config.yaml
num_attention_heads: 2
head_dim: 128
bias: "all"
weight_decay: 0.0055
train_tokens: 250000000
MLP neurons of a small language model. Each row is named by its layer, matrix (down: output weights) and neuron, and shows model dimensions 0-255. Each number is 128 + 24 x the weight over its row's rms, rounded and kept within 0 to 255. Numbers have three digits each.
Before each neuron's rows, "fires before" lists the tokens most often just after its 100 highest values on Wikipedia text that the model never trained on.

fires before: "ut", "ican", "ished", "ist", "ic", "ute"
L2.down906:121167122110104129075172120129102176160121121150117145118139087106122155148138116104115143146127063138143169120094180107110149142155142146183083094096140138105128069162132089129089109120121161095146121096096100149161155141125135118102124130118105170123175162106139134142138134154119122116148141138119130120162156151150133112150110125111155105174105107125118099133160141138142184118105129131108098183119132153117145148106109129153117146092134139100141113137157132119113084119106162096134125153132110119129151079091093145131118135152140144130099126147139162125102132159119160155122095163140140110148085130107148118141123123127092159117107118134156135126092132145109089121194125116150142093097125096194137148061121161120144127114124107094134155123132115122138146157114167

fires before: "\n", "C", "P", "E"
L2.down347:126108144095139140108099159179136138129084155114153128109089149160119136143093187126134100075135111161092143173140111128134154162110075114111125173138164148122108125105146084103137169137125094142135108103116120136098108165112176106174116101115139136125086144135141150130085125103131100135119153097176107128154098152107140099170093115128108101150112142177100134127140107120120144128148133136148137132139135159148133093139147126156092114131094138149124151137105145130137161134123092163102108117104137107187120147103125144119130130156110099109102101131167110152097113150155117109107123114083173108092114149154107127143147155163095130129110118122099106168128171135118109120159156094123163129093144091159107129140123146092110137120064093133141126118136190128129109145093120

fires before: "er", "re", "ral", "erv", "ern", "port"
L2.down987:124159155089093107139110103157120115107134114125152118122102112122141092123155104152135104141105135149152145128084137156126127108120158133173139098106159096178148129123131153163109108124170160104129136144097132086130129109091156161145154109182188159153098146117179106118144150122142131118120098177139097126135120112120151142123121138117114130089139108093115139144112132148149151144110113129103131120115089132114167145123123117107153094110113127145153108136137137117104146113120130182147122142116197093100107142135092146116084097137119117157163151105096155129156124146116156103153104131149128099138177118152129107136161129129176099093148115121070144137196154134164127147164194131142138147069134124104080145119161128127135124140091133163114109099135147120110073151136140

fires before: "ister", "and", "ist", "on", "ut", "un"
L2.down980:121155148143124112096139145120160132161127144128155114189126126074085163089166135143105130147152131157109120143093135110132128121155096138099112117120139154130104109130141140136170129140080148119165142106107163146130155148123099062137121108110124146102103132072120095130100114160125148163141122143112125120097094118160090126109128103127136120116102138158136162104154143160161152148171134101152131104153152089157113109111107138120141127123131120087121091079115176117125120124174149165097136174132147140111141135149088111138140141106138173111096128147115100111147114113123137174136146083128112121140106120107100176159097129165119106082116158085124126123104166107092125176154133176098129155076113121113141139124125092128150147156145138094178160132127150125126181119110122

fires before: "|", " ", "\n", "M"
L2.down594:125159148118148147153142106131078173099140132130111135062109098161139124122125112176165155157108104072113115157132084132099102132161120166133106111180135161132109157095118098151124122138128135154111132109147096081151120159116111150118133119092110088134179119123127083132160124122144109090144146125121134135136131147135112123129172145136110155121138099149107118146080097093107147093127141142180069118130120115105079147131121121156063132116134098108184110161138106146137135152160161100103120133143159115115127086121106120178154164149134139124130097163144116084100123147115143099125138128136162138156114134150140125173145132111149127123102139095112181116155112104134128125101113165125090096131103135123129142149162131117124085136149126124130102167118099126129186120107101

fires before: "ed", "ren", "h", "age", "ord"
L2.down453:109125134107049174123168112132124177060098090139092140117158172140135149119114084147115103161143116152138127115098123092145186134156158121132142115118092158110127102105140137076166171149133136164121121154131089124149118153136089108144155151148079172138157148123090120148160144105101144119142136094161109150132096151100134136139121133128145102113120115139136088120152092122128117157106118111161115097110130135100108104163089140107155132154107167125099147110122140126147113108101166119162114137107121129128093148113125114130192121105126133138091162108117140124114054159122120101132134120108177145132132179108132132107092102158172131139127157118070078129141134110143148125107107126119146120126114117134121132162153132102115120106134088140097152144129103134139126123102121

fires before: "1", "9", "2", "0", "8", ","
L4.down461:157114114166124136159136184109142114111113150147108114157142162162154129112148062110111173104099107156137115121112125103119125156117153114134149111139105088140134123129109122136108110132151143128150105117127118126165157132131140129126107127125136100108160146138156148178179091156111124102133128128157114139119123150112080127162141122119096128066133145082133130117128134132092103133131113117102134096100122138166114151206143060160092120136136088157190154110120115124118133144077094140139142117130148124158118111141186135114163121082108123133136162139151109145146104175116141082113122119152085154095103171099113138130144078170135131109153141129139157105135164130110156123111147084131113179143112135144131146146152136090106091121089128094144154126097144125089117120137139

fires before: " ", " the", " O", " a"
L2.down604:113136116139131172113120171133100154138123149138123097147159131051113132148156118110115100163119116137146089113154101128121139089144114133121145135145092171120125119094135108153180110131114138135077160131135136150098147189087138077137128125095116124152112142111121145168121114145144124149138091125164075131160111133171108138117138120136100137131123126146182140130110132143117124166190140146123086159126085118111135095150128150125181098133167150102149126122132106086110124173127113130105181153126140122130137129147103106157167110119116179121140122197108115090180164174108097150118135126125075145117142125132141143137164157128120129128105122152086155139125126140123158111144140128097139133153136142121154125144103111135076147127142111096125144150143099138159186131092133

fires before: " |", " (", "\n", "el", " -"
L2.down78:136133159104160145134103111141094135100150133121124135141075100141123144141106139142133118139155133150164111159139119102124149115109155119115131114154089135127123153115178104112113111102119141143083136132111129159164084092099118144150117152116108095144104071094157106120119133146093155142103158108113124125120130167125122095113114104148125077089083125196102145145072125133135199147108115118120111141105077132137152104150110157138143121133102115119115136126114115092089077138159105089118143154126176075119147165181138139128119117146132145137147158147107162092095152114127115129118160100153121157097129139137131124148090166103157133167124141100126161122041160113144126102118180127134149121113134139158105155127165140141136116100113144176107117129123154140112120145145129

fires before: "9", "0", "3", "5", "7", "8"
L4.down607:119130090127137156115154105140096140155165120133130130125109124151132127165184090133123102100110123110117152165156123110109111114134111105108139107121136130133126102132114122105119138168138144149121141112102138149136125142127125129148103134125111120140179138169122169164102134130124132112140153125145084162123172112140140144108088146163148121133164143150085138124162154136186141173114156076140155119096129137141090137086148112166117113153106142117098135124084136129156092105164176113187134138117067145140172086146135149131152135148124115140111117137093133145185122155094167129128111080164141155145163149080117155148145132164145143152172098096146135137075123141148107102139130154122150159115095147119137127159121102082132111117094136129091142061136088149105163118120107

fires before: "1", "4", " |", "3", "5"
L4.down926:097144133136135139116162132137166147153125139130134072122116114146143131194167127104117139107109087103144153151145103101131156070131104152078111144157163174103154212130139175106140125143148131110159145114111105124144111141132146154124152161094108133173143141148103111131140122114127107132103137143160109126156106126110139081132107097177145122137121092124165139125077157150112102095139124117126135130122117164116097129107126119119106137111137148158115103127157138159142110094115169123134161140144089145145162124129126141125112143169161151106172098094117149184133109166113127118086135097177079134155147102155093103148149122151121103088175123132159135131135079089147119151111108144164120141158119139124104133162140136146130117131096169122155159123106128114150132154089100

fires before: " |", "0", ".", "5", "9"
L2.down560:123102149134121158203136169197107123134118114122126143131152102118168118113128130099118062120140127164095120072145185130151146129136109169138161106126152160126141107161130138129122134151091100124131155107141113159074128090119129152134106138118124124156114121102165141129112111102143131196120131133146187140125111164135097126107144115109097133155142103159089079160152132130142110140133092140105182126095138147125142132133134131155126162136099095129114130114102136154101153108100104149123187158165115181122128104112127134120113142130131122139144116124137121151126131082101147123171089090123131153082136100139107154141133148128147122151147119098141090159095157128119128148137147101108112147151113098161136139148124124093168133108132153159100181113113101107099155095112169

fires before: "qu", "ast", "very", "pis", "lement"
L2.down565:096157105182181127138120110139136154101120165139164096113091145128131153140122136103133152153146138119099142142150117117130121159136145108098133114113112112110064153090118140179096105153115141157135141121087131136085133134100126124124092135109125125069085126127132098136126151112118120094120063099089123146172085132140178136194119130135120114120147159146108088155130112134105153104148080107112107165159155157135135107142129127132153117123128142109148155119106113098130093151131122128081136106116114165111119127138083144110078163152155127146157079122089174151126106114172098134124095148132144094135141098179111121096098134120113114131135109098137114150122167145113143109172108098131106097147170129122114140114153119149141160110107097127122090155145109123151123165167128

fires before: "-", "\n", "|"
L2.down167:148149151167164161186113115174062105106089138127116124156096101145123124111142124130117076114108149116093144175123124134163078148115112107112148132111187137112136123151092129132135117108110142114140107140127129100145136193095130149145132131132136118147121089106122070138117116081139087140090117105146129144147134175137094129135135145102167116182124105089158139116148167132165142166137153084144137110103079143151125153086138142122092123127082117067166114118119115161119118184148121144111129131164148139180108155128109151150122094140090133131140147132146101101128130136115139130145140161122119178108168125142174172152122168141108122132151132132100138129154131115148134158125141156117117127143102122119120146120131125144104133119092129113073113132162111142153145110095140

fires before: "ed", "ut", "ation", "ing", "ter", "le"
L2.down527:085137136202119150096124128124201124118113075150130124115115138102115097107122112132125163134153149113110148184140123124089167126119130177124125144107124125184098100170114098097109117131152137086094100145125124119113089120092123144138101088096110136112118058108140118120094110116159110147147086143137111113185163138133136144110154122125103105123144149109137126122134141157140110166109126142143105090113125120130139090126099124091103151143096128093155134118085107100115079094108131115132118093124135164124158115103111117165131108105119111106125115164152123064142120165120126129133116102091117157133085164064096121103144133119154104151155133105172133137125145097157128129100155099121133115112140126116080096129160114155123147101159117144133107138145130096104125096125102

fires before: "ular", "ulation", "ity", "a", "ic"
L2.down0:091106127142126084134153117100110156126098133113105127136178120122123121075161124102135099198113143142160121140122110109112143129121117147132121096101113121095110084123120120161127131145113137110109169130105102125105106136137120168111144147132083135129138140106107142133122128137078124134138113149125113134102102127156146149109143117107112152133120109162171069066157126123152136113141109104142130143095139161088138111119113101084146129140131127157129133155090133116128102180134159128117136153182095114129135119123122086086136154133217109154128134161133111134124130112109143153105130172158145131092109108174123078124152113120098108080130110172139118073144131152164123103108166107126131147077118154120144109101178105129120165118148116084124094163169136133107108153173130

fires before: "ular", "il", "it", "ulation", "p", " of"
L4.down486:136105186085135077121089118152175146193098160130139123112146129126120089136141175130184138149122168110128143113120133116147093170104112167097124111097109142096095166123143070116128101102114103163131095125104110122124092125156126139088125151119091134142148109115111108136147125135106121115092117144153139147130135108106132121094147140117165138096132118119093152098124098145123098126165137132117109113109127154083124129116123111126140130097148137160165152109113149139129102112144106111165152130116139127166090140150184120152161133077099105178129151144111099160121115064115156108086124110112123147112122138155155102095139132147102130118114131122175103157126056124112136162124136108127149085113109099108141113122149160166145126169092123153103161129145115172148125117125125

fires before: "|", "\n", "-", "|---|---|---|---"
L2.down26:091151145110123136129102123118097127139090165141090182132127151143166141166128089157102117130123150146124142151118131117146135134129151158125087099144160090116115125116138142155097111164141133129103113156124143164110162129140142122139190096121150138144133092084128126126111118147149146145076047093106127126104142131117135104148117117094144130115164169090122096129149147131098087136138146092099131150119114149161090163112129109113156135154114101145143126090120168164176138134159108121103129151110141140191156118135080151117170143139128140140107143142138130141167129099139144101174108169117134145078169128100162153129123105099118128096156115130111126121055143114124098151115126100086113109120125139111132145137113159170122165113148107179124139101135121131163158118141168

fires before: "it", "ine", "il", "id", "ar", "el"
L2.down940:153114139138165146124102132160183127092142097093092133142146106124149130134080146118147133118142125136150097167156119072150110114131111113110114135130115131138141140159132104140150091144150087118142034138102114102081137119125197146138144110105199168145130157115095115079127117147086165168134107101133196130149128146124108133098156098142149160132124160119108160156128109160155145107170119126126142147137086113182141157095150152097109140126142142093132156120135141112147143139170118115136138127128131139149113181151111116158111133113151102106143111100168119155132124131109138136126157118098111141170139103122091130089103153113131157153127139140160124125119130088149144134117161140095124155152135121116114138132113137151141129148108073118140159151078133093154101122144122

fires before: " |", ":", "}", "5", "9", "4"
L4.down858:144080149111147156129143142173109141144149123132155149136106092162155165144099146141128130144146100129128138128110126130109105123162078162145124131127139141124122131174116094160140164085124107189124158141134090136141112130131145115139160138109137066116092127156149102134107099135137136157100120133174116186087136138141104123142123152141127112083128113169126146072101114115142124128140133156083147113110159093106130093119141118102164172122138136141156081112153180117185099097113104144113152109114132117122094137155123112139146117111126144107117095151131154105143139126097161157095112093113131154156157115032081123119123133140136152162112084134119137102130142135114119120142174109141146131164106075121143099112075135133115160144110142136117122132110136173156139111127118

fires before: "c", "n", "st", "f", "duct", "stit"
L2.down757:115139103121136121140121157167110115175132091126084123136205117138163103140128107080089123150086125139132121115145130108121080063108129128160141104126082129138146154124102113122170145136114186141143119132111139110112157141106112132155129129096120145146130082171120127132070141195131143095149157144134154124075134138148118088122130132075128121155134103121103107086154169143080158137119109114132157120143104155149130140127141119163135116128168124145142130167143114138142132152157102129125199148120100150131082130094126107112134133132125138123093184149167141130138152103124129097139095105130151146151099127143126136183100155100127127116135120135148114154157139083131145171102126112137132084118125161145102092120136145157157132089118138106079144143130149147148101140137148

fires before: "2", ":", "1", "0", "T", "8"
L2.down385:151172140095137136146125123132146119148188149153116131111155145117104112121119111107126116140148120071151120152158112080121140128082184125153126120087136151130180135152152141160157121144104158118121152139134112150096124144095155129098153113183152137107150113158150136143134157150116143085139118093101122109151153112135136153155121118118109165171162113092169138124124082180111113121149126127173177135187136087096140148123106152098159145102117097076115155149126115150100139096131115134170120127115177132138115105121132141150145133083172140121110136077178140108111111158089135105112112147097125130103116155145150127115139143143103166131130146107128146115160098147105139124139101143149127135098132138094162135154146121154092074115165098076114114133116115113094125124097143

fires before: " |", " (", "\n"
L2.down177:121135153111103114081120151124113155141179146105128151087122139128120143154101161073102113165103111128108117145172108091162103135105146125121123140178096125123150143090123168118148120111137150100108145105083097133122110112156151177115122143139114124145091100154124114158122137129156031114107124156139125136120151140107105104089108097143132116115143141139146131141104144128139147081120105139061115152144098131119132127151111148113181139102147133127125115151133089148139116124133071115130144117088153149082160138172162120133097146120145100112172169140118125145117103132143118143128159125195158109082139134135162121169098125122136126145131191121140155144131167123123078093142137141117093107131152172119078138115135121170146137103135118126099132127147128128129150128111097

fires before: "1", "2", "born", "N", "s", "M"
L2.down563:134127162113131121130116127131171107111153117134124142103098102110157149126161135134068080090151105101089151086148152176142112128154128141130131113128091131168141153113145130127136122152116154122147175110117139089111113121142161088102167137126071164114143141116103158085107128101136138154103073129080185119150090151119099063133119098104121148078126134131158113145146168161157111145144133150126106134134122141151135129134136139140159121083130119142089131145129154106143126089117124143105141134122123132166159160150143115126093129112125157145125096181154147081075147121113154094115166149133150130140148120170131121159169109132094128122097113117142079129076130113118109122136143109135106155103096119127126145137091112144170097127132109194120161158144135116163135112148128

fires before: " ", " |", "^{", " ("
L2.down587:123120095163113118099161138136129092125121130090153116107138120119140102066142099114182124102095132128116102145114108110133120165095119127114158104164167113169150073139144107092098102174154156125115146103170133159114126153151138116129109131174182151124137122127128126122120136138114135147150121145109146187087129079138131104157155093110151114134165133106117140128107159130158136119092153115149149141141169153149146121126156155108140121148100126174143116101109113159115142141127178123116137119110184115127103114149113139108125157143160170144140135104139169101087100125175118123128101128138107121154120145093157133105144106133162106111098149100107164141089133134116127088132117119108162124077127145148091120052123119142131156114126179177128098163151114154089141140151129

fires before: "ed", "ut", "age"
L2.down70:154115148096134134120147141172153104085116165102091137120140153117155117155129147141162125162163115092147133132115108072091146144141153150126146087114134109107117138138124128057143102176125114108110174137116071125151130108104114140129100117093087141128155126070154184133116139133073124184109119124152112146136105125162114119135129129157127128163123149126160146164140123117122131142133114129136146157086097121145126142130126118094151161153129091121165129102096101132163152132117146107122119113095097113168152105115116142167142128125109129120136143148099136098147071128162105112131116145144106139136102142125116137095153099123133086110134139137145090135091138175126117126097159058083129159129147140080129109105138118121119137142047128164074113114151142125122109097143145

fires before: "2", "0", "1", " |", "us"
L2.down480:135115155112153133128107163115113144126113102177129191109148165113129092153143172166126160109140093151106096123133090127145148152124122119140143129114153100141125098108123129126124134158077077152114134151118135101100155166111110129141067136161137106127124117136114127133087126137141191100138153118132088099157128147117105110153109147111129115184118127153106119113139128140110111121171194134087137141147120103149109126110115168085107088097169098146181157124174111147144164129155143149171134120122110154104136189132160161140119118096160099124125122113153154147088121149123077125136136144133122113147143126166064124133134142119116143114122117149109073116095121136120121125130142107096157147087148118118129124125150101105143130115123175079101170119144120122140107138115085

fires before: " |", "\n", " P", " G"
L4.down633:072140146135117121124138130118106189095154112125097119125153117173131146132118120127116180125149156149134122119139146095134094136124130116136119097163118108105171114181159144128103129167179143131130108148097102127134129104110153135110155129162120160110117136173143108161118082128169128087121151146122127146129137180082115110136131138149134145086167138120111113137153117092109114139086157154146112140096131113128141098154143148114132096094110059095099120180113116132144090140121141113124123122138153154117100108130106128139086126131136133105084141107105126122160187108101083106174158125139138172120132118123128186146135138120147129198137156155107140125119106118099070114135094143118093122153108113111117141127130128182129142152142164127113101072107162118135132134177127

fires before: " |", "|", "2", "\n", ";"
L2.down605:090109142125137144127140141129139136128137132085164118109111089119125163171101157109093129097139094158138128145135132167133141112175122132104092147148133175140105108152105140097182145118151108129121128159142122133111120131145155147104130126146119119165120147160159150122107136123093087117115144143117131120153154120060139105117132111136104154127114146127105109080176165140147106159156128149166141109130105104098171164127169106104127116143147135140117126113146165123098135158136081109114136147133061116146149083168121123107128155137064111132129148176116109163149092134093131118165110152094172114046166100122127110146130121147149114121138142134162132112130152095127108158166142138120149093135111146147093150099145180108118104145116086111089099151121158132125150129103165

fires before: "2", "1", "0", " ", ","
L4.down1020:159132157167133132170082154086106163173114127115143126102112149137139122146169136166165126176115132169172112121144137124132127131138140100096074131141111129160098143108093112090093108147111150129085114081184137113169127107114157115101175131162163146124130142141098161132136132125138100142145118134090146146197131127114137103120136102125121103155101132125130147086140094116091163095103118158144144137114116130144110136174115119104130169160135096120105091143147090145110101095133134123179124173136139118158138095087102112104159098104135127113124141118143117129134141131108130083085152114125140151149191170121143146146107138135187157139118133097117128097143140111142090143112162123163116131145133148135173090127093147150150105156129138132128153095116127147150108152128113

fires before: "ation", "e", "ice", "ing", "ices", "es"
L2.down695:149115110114141173133146092106131142164164177117098163149104158123142098164173103132127105125117121147121161150157072101143112135114163162132114117135119104164091141181167133128165109118101132097134125157149155110113077111156141092144153150119123130135113106087122136111128120154142152124127164122110143103137143110131116141119134175119176097115126157117145153112139129167119126150103133123142076132127106143185120089134173145110127111088123126101129125163120080096104115165152134170111127129132115156160172123122110124137108110152147133137145123134127165130113104153153117085126113120094109132123135199098149118134092133136161125140106140116130085141119164170155125150158112164126118178108148124157125113142107099145146113154089049137112129117134137082149126095086128

fires before: "\n", "S", "P", "T", "C", " D"
L2.down903:100140134129146144145134148102101117136099128134119153136111146129132145103104170131142131141174099122116136111109146108117143167144087125115123117117106093142102133110092150126105145154101097116119093183125130098128086138096119124143108117147168113153129156135144090130127121085129107078140128096155145186099104128142136106100097163074107112114124127165116158189092188137125100118123096141172098080137130159107131098117093129142090144125117125136115133144130207125161162106141129163134152157115105110148127139094105126142146142123113091103155104157156096115142115174165084094119172104136139121114127145137123159157150147136158142124125168120121110152159094141098115114110152126136148175131129126110138132137083133141122150152098103100130080121065134161158158156121131

fires before: " |", " G", ";", "her", " P", "O"
L4.down187:099127147154163119164078142127148133060120132158135123122130124092162140139134096125134116123147116133104122094142137136148144124203146139144131125167119119140120090184160129148149160151127135130157185110086103110069123105128119098150119093188107123122131100132162112108147132138164157121099110127167157170128125144147121100088108114114093163140141108158133114156129120141117152100114132142119127148117154110116117135154150151175122082132158122108142090169097118113135172127098140123114142143149147121134135081156107140152146109100144175121126124086132115121153130132157150107121091132152116165153162119120142132098122138116155113119111150104129072142147124112120130076124109123138165085094097149150087102085159128109131135170127111142136142137106103104072172082130129

fires before: "y", "ical", "ist", " of", "ic", "ies"
L2.down851:105119115100110152103139109098129119124138124090147098119137097106118137147124149141079113139153106127156162175100137111113133157112147097165113127142136160143148118164168120139099181136123164112127145130077097126154114137127120113111169117123121109119121113128147129109106156141121085160101133133148118123157121164152057096117121159127112066107144154132112103117097175139119140088172151118114120105104116132137126109127137145119152144128149141141112105142130099160134111100075135116132131127134172085139153099157138134127142144155128103126095091147125160160135164074115096141115109126105116070136124114137150150188163147132163087148115133118139155133141131164054142131160183092137191123147164127129111165126136070142105136155100133093137133131128109138131140096166125

fires before: " "
L2.down776:145114159169126101110121118122133129139164139099132143134189122114136093120099122157147142105099169125124103094109148143105093105142112113134110110134115162134155114145144113162113107136161170130128129142188153125188120138084141128109150123130139109132150134125146114135134123120163124090099130121111164113092121087097138125108170124098135175127165143120083153123121136151140144099127147126126094128142098134133125135123178160174085175107118076182110155141125145159104070109102112089118133135115143124186139160101152144102115154139112131141128111132119144183110145100161121118156085100135123047154124124113105111156140150150120134158106160121104102069102127099103094092112146094116127116115125132176113116122150105116132147124136114163113141098105160131170151133138127

fires before: "rib", "ri", "ic", " of", "r", "el"
L2.down217:109120097093143152135161150131146142143148085126122134122133105107112077151137122153135084191098120110116161166151141125108095115158126103104110098162104107133118138182146159150118141119128109133122159149142104152129111158123140119123145168149101140164114117167083109144155147116145099124124150062174103132117132196144117104080151125119158180142119107130146132148131140138071130160184149117156124149110130121145097108146135140094133163119087137164114169124141155128151137112114104113152132125135145144129143088125059155125116127149114143143105131119130154124118129100166147103153144151106122157123117173132126147141125114108114084138117163127151191122112117142171187120069146150131139104135135108150113135148130112084140112129164118173104131128148157122102134121153101

fires before: "1", "2", "9", "3", "8", "6"
L4.down158:138117084154120115105091121173111124116152159113135128117144184147089120140156144118127108112113106137113100144129130109140101146131135142091136124132129151121158097128165152101114132147110137190142178143113132174113106099129094156127137135153099127129179142137147136122114127135122140136139095104113177155120149097152131104069072130097082133120157140161110100096149159142137130117129120110143119149140130126105156147121143110149126140144106095116114147146096130144104123089128113148155154132128093152099140133105077104108165091111121110120109119117103130113082105131068157145103123063123144120115138128157127118097120110130160126171132127134131101091095078073138108120146139133126166107141175116151159136136162131088159105148141115137115222099114133153094128096147090

fires before: "it", "er", "id", "ral", "ided", "re"
L2.down161:121115105137150135114145132133098174115116121147112210102111129157132133160147128151144160115105110157138158129106124115156132149147154167112121144120138162127071109158146083179176115152141115129146089128170107091149107132095185136133104107135123118131153170065094137132134108149137086113136114116082100117135093142146133140166107170129099134105098118059122132114125083154174121176109092129119138131117141130158140129120110162112110122112132131125117096158137145170107069161134113153138104118112154132162143146116156112131126116148138125164143116106132070171126130125134118135087162132128150064115172105116147101118117142115127122118161127129084137074137142145140121120085127115134109116112095103114124102132107126143113130168118133132161132126125137114121145112063117

fires before: " was", " is", "ter", "al", " has"
L2.down935:122112131127140120126104166100149090158152162124118139168119134148093134116124142161146152197127125117094153163155139123131120101138125132155127140176183103117113113101132128124132138112157138108148161111087149114135156112128071107112103099151108126111114160110164131149131115129155108135091097141114086112112144146105121079097169148127126144117103116182122147141130146158152124123088152129177098108170109101167134119116138107115123094129129153108131160114147125128133152123153159110145104117105157128107097120113135070138112121047134121144135167174160145134179149133120117116116099132122144122125103117124166103121140134158117103147126208138118179120162127172148151171129180115127154136133118110114094128150123154105162111167110091151127147156166142163120116155137124

fires before: "9", "8", "0", "5", "4", "2"
L4.down999:076114119129119134125086154204113090106122173146105143118091098162107129094120126139125143148106179115107122082085147175090150189127108142124095135136106146118140140094139166137071103130115126092095132145164096135137101138114109119115121143128148081118176138092137135146110128121140157130107091116131126103128164123109108115114111112119112096085157139156136160136098112117153114148152142096119137140110106107139157118098137138166158130146165119140125144125097139147104119139125124190118094122163135143158132101136141142118144159147103137169108124159131143129142082088109116122097115175179139145120144130094154153135118154163108127116157130147091112128090139101144108110149136160153123168125138078146161148152145180148113125150162099084097115116119116150110138157115152

fires before: "==", "\n", " ==", " ", " and", "f"
L4.down500:127099156141138126055117155126113157132145112086130138125124138152155164142111146112172149109137145147132124090156120161106089149134168111125111125145114118139115186113160141111109138078095174181152137107111153109107154104084176142143150122146096103151103178172112150118120141110106112091117110142066139097137099124125146124092130139107168150149120154164120133116096121129151145089137081178105123106116144122157115107138105109129132113127093129129093135124132134138141137113113164137140132105088147105119115075127145154115150130108124099141094116130095133110121119121134108138106110094149134095087132177097089147161126108131127120137115127160151124140190082163126091153099116123140116119136111137126190109145131115173076129131128120144122128110123087169123161084131108

fires before: " of", "y", "ic", "icip", "ies", ","
L2.down58:167081122110109129105137101108126123140153141142116138119149123143100152133066085161133122159154123116124128135100093172112078127141095128134098111128162131139130133180174112141138110133138131094130158152136130126104108180130113110116127148176106128120156089158147086106158152161106108124109083070132110150121087166148105092105148140129100101102133168109135154107137156110108122110188153131130139126131108163123101131122132159102159089123162165111115101121152134165109123118099151166144156095110120098110105157154097117122142099145096135124137130175092104111141169109151139128130098148133127169103107127123100151097079149155124105111168119126115103148121116117066146108117131178177127160123115154124149132116140112154133104092114155123120148114147095099123129093150162

fires before: " of", ".", "s", ",", " in"
L2.down800:097129129138155095111110120117134138110095161136117166138120165128126150165097181124137118173124141117119140100167126112093167110095151132128144145135126098125132099097131139098149114138139127098124109094099124150114143123165120143110105163108143084139136134134156144126102135124118099141128130134147154144158094105134077067145144111138098155109146116110145134147139163166129108108137138111079107138116108143109080103082132141128131117131133140164181162115149114131142110167132086154153220148133108154125127168106111142123148108124097138076092149158145131128144148134124211123146151118158131103098097085094133153164150139120111142138125169135141094139151107177138114119105134087116134119152124173108088133097113112123112118156126087156144162155111150156120136111158087

fires before: "2", "1", "t", "on", "ular", "ac"
L4.down480:145116155101142132106104175088115139163119119122149133086115176129146130151088147162081102115157141127150124142134168122093128145130122098131111103149115092094111106136119150158132119120112134128082149111144119123115122156125147045132111113102088131129084219131155130122138117127156115116087100111125117103147152120138139133121118078108134181114102094138130118168138123142141142109102130124151098118149129115126109107113123146101070146117153147116130103114189130135119111098097146134092099140128126151150109175122128110122137111088100093096153141151149108089148153135159160158151128146084123101113135153138107129118148127163125130095100109156173138098149136131154143178117110070163144141111133085115139153102123123137120133116126148162137125158091087144124146106160180

fires before: " ", "\n", "th", ",", ".", "ar"
L4.down138:140096118143185108101135137109137128105148132099110100176124154124099144161104113096137143069101087120101114138148066145111167083128154144119117135138135107111129150127168144131082081132117111133109111123127084131146125138121175148137173117131096093100144094135110130119159178155134115131084144113176121111139143135126080094113140168139133134142132138152146104152094114156127129116079119150125113132152149125137107169164114124112105086083139134131148108144154136134139094122113098149102149116156126125131123145160075172114155113129095118150148128160158104109119128176112144150111089121121133120112099167111110159132118146085142141138167136183132137153127090114152162109120119165158181136160126098089097123102092139137115125151127102089096123143150132151137160153167124

fires before: " |", "2", "1", "ode", "3", "9"
L4.down153:096119150119120123152121134118115159133119173175110096105139090157131166124152150136101098124148120101100093169124125137172143088128167146139099108144151144068127156124110126169097121132113151113083153118107110097153144144114166134112150141097114078144104107113144128115132158103130136107112104107147137168165141116180083126156107115160168169162100092088131136157120135136132126140137120133140078077140148105101168116096121136113125100119114099135110143135111149113151129151144142141124115087128094105123129144160091146145148114171139113113120161118151111137136133148143163155143127131133114129161145125164150102126143134119169133156127120161172145139104096089188071151134100123170082083097131143112140109145121078166128151096116112126136144132179097151128139134131091

fires before: " of", "n", "y", "ic", "st", "c"
L2.down965:134160198102142126111092112118155152161159125085096075140150147128150123128114147127104115154126126087172122127140114111128080119103158127136143128152146107142131151147142099153164152150117163115151150152070129133127091105147150114104155122146150104163106103119126081110107114154097138116131114083121162129084155089133147101142134122138093085143132112092108133117154102115108080115134126119093168116137131145141126143175095160128136111145100151166142073159126117134153113120124114154164117165152124113140119101105183155163137138097088108100085134129089146123096142113125100097156103119147143116158117139155101131140117140117162076128117175149172134134101110092091134144152120164156117122137149137135123129078145147146148118113149148104140119129085070151125128121124103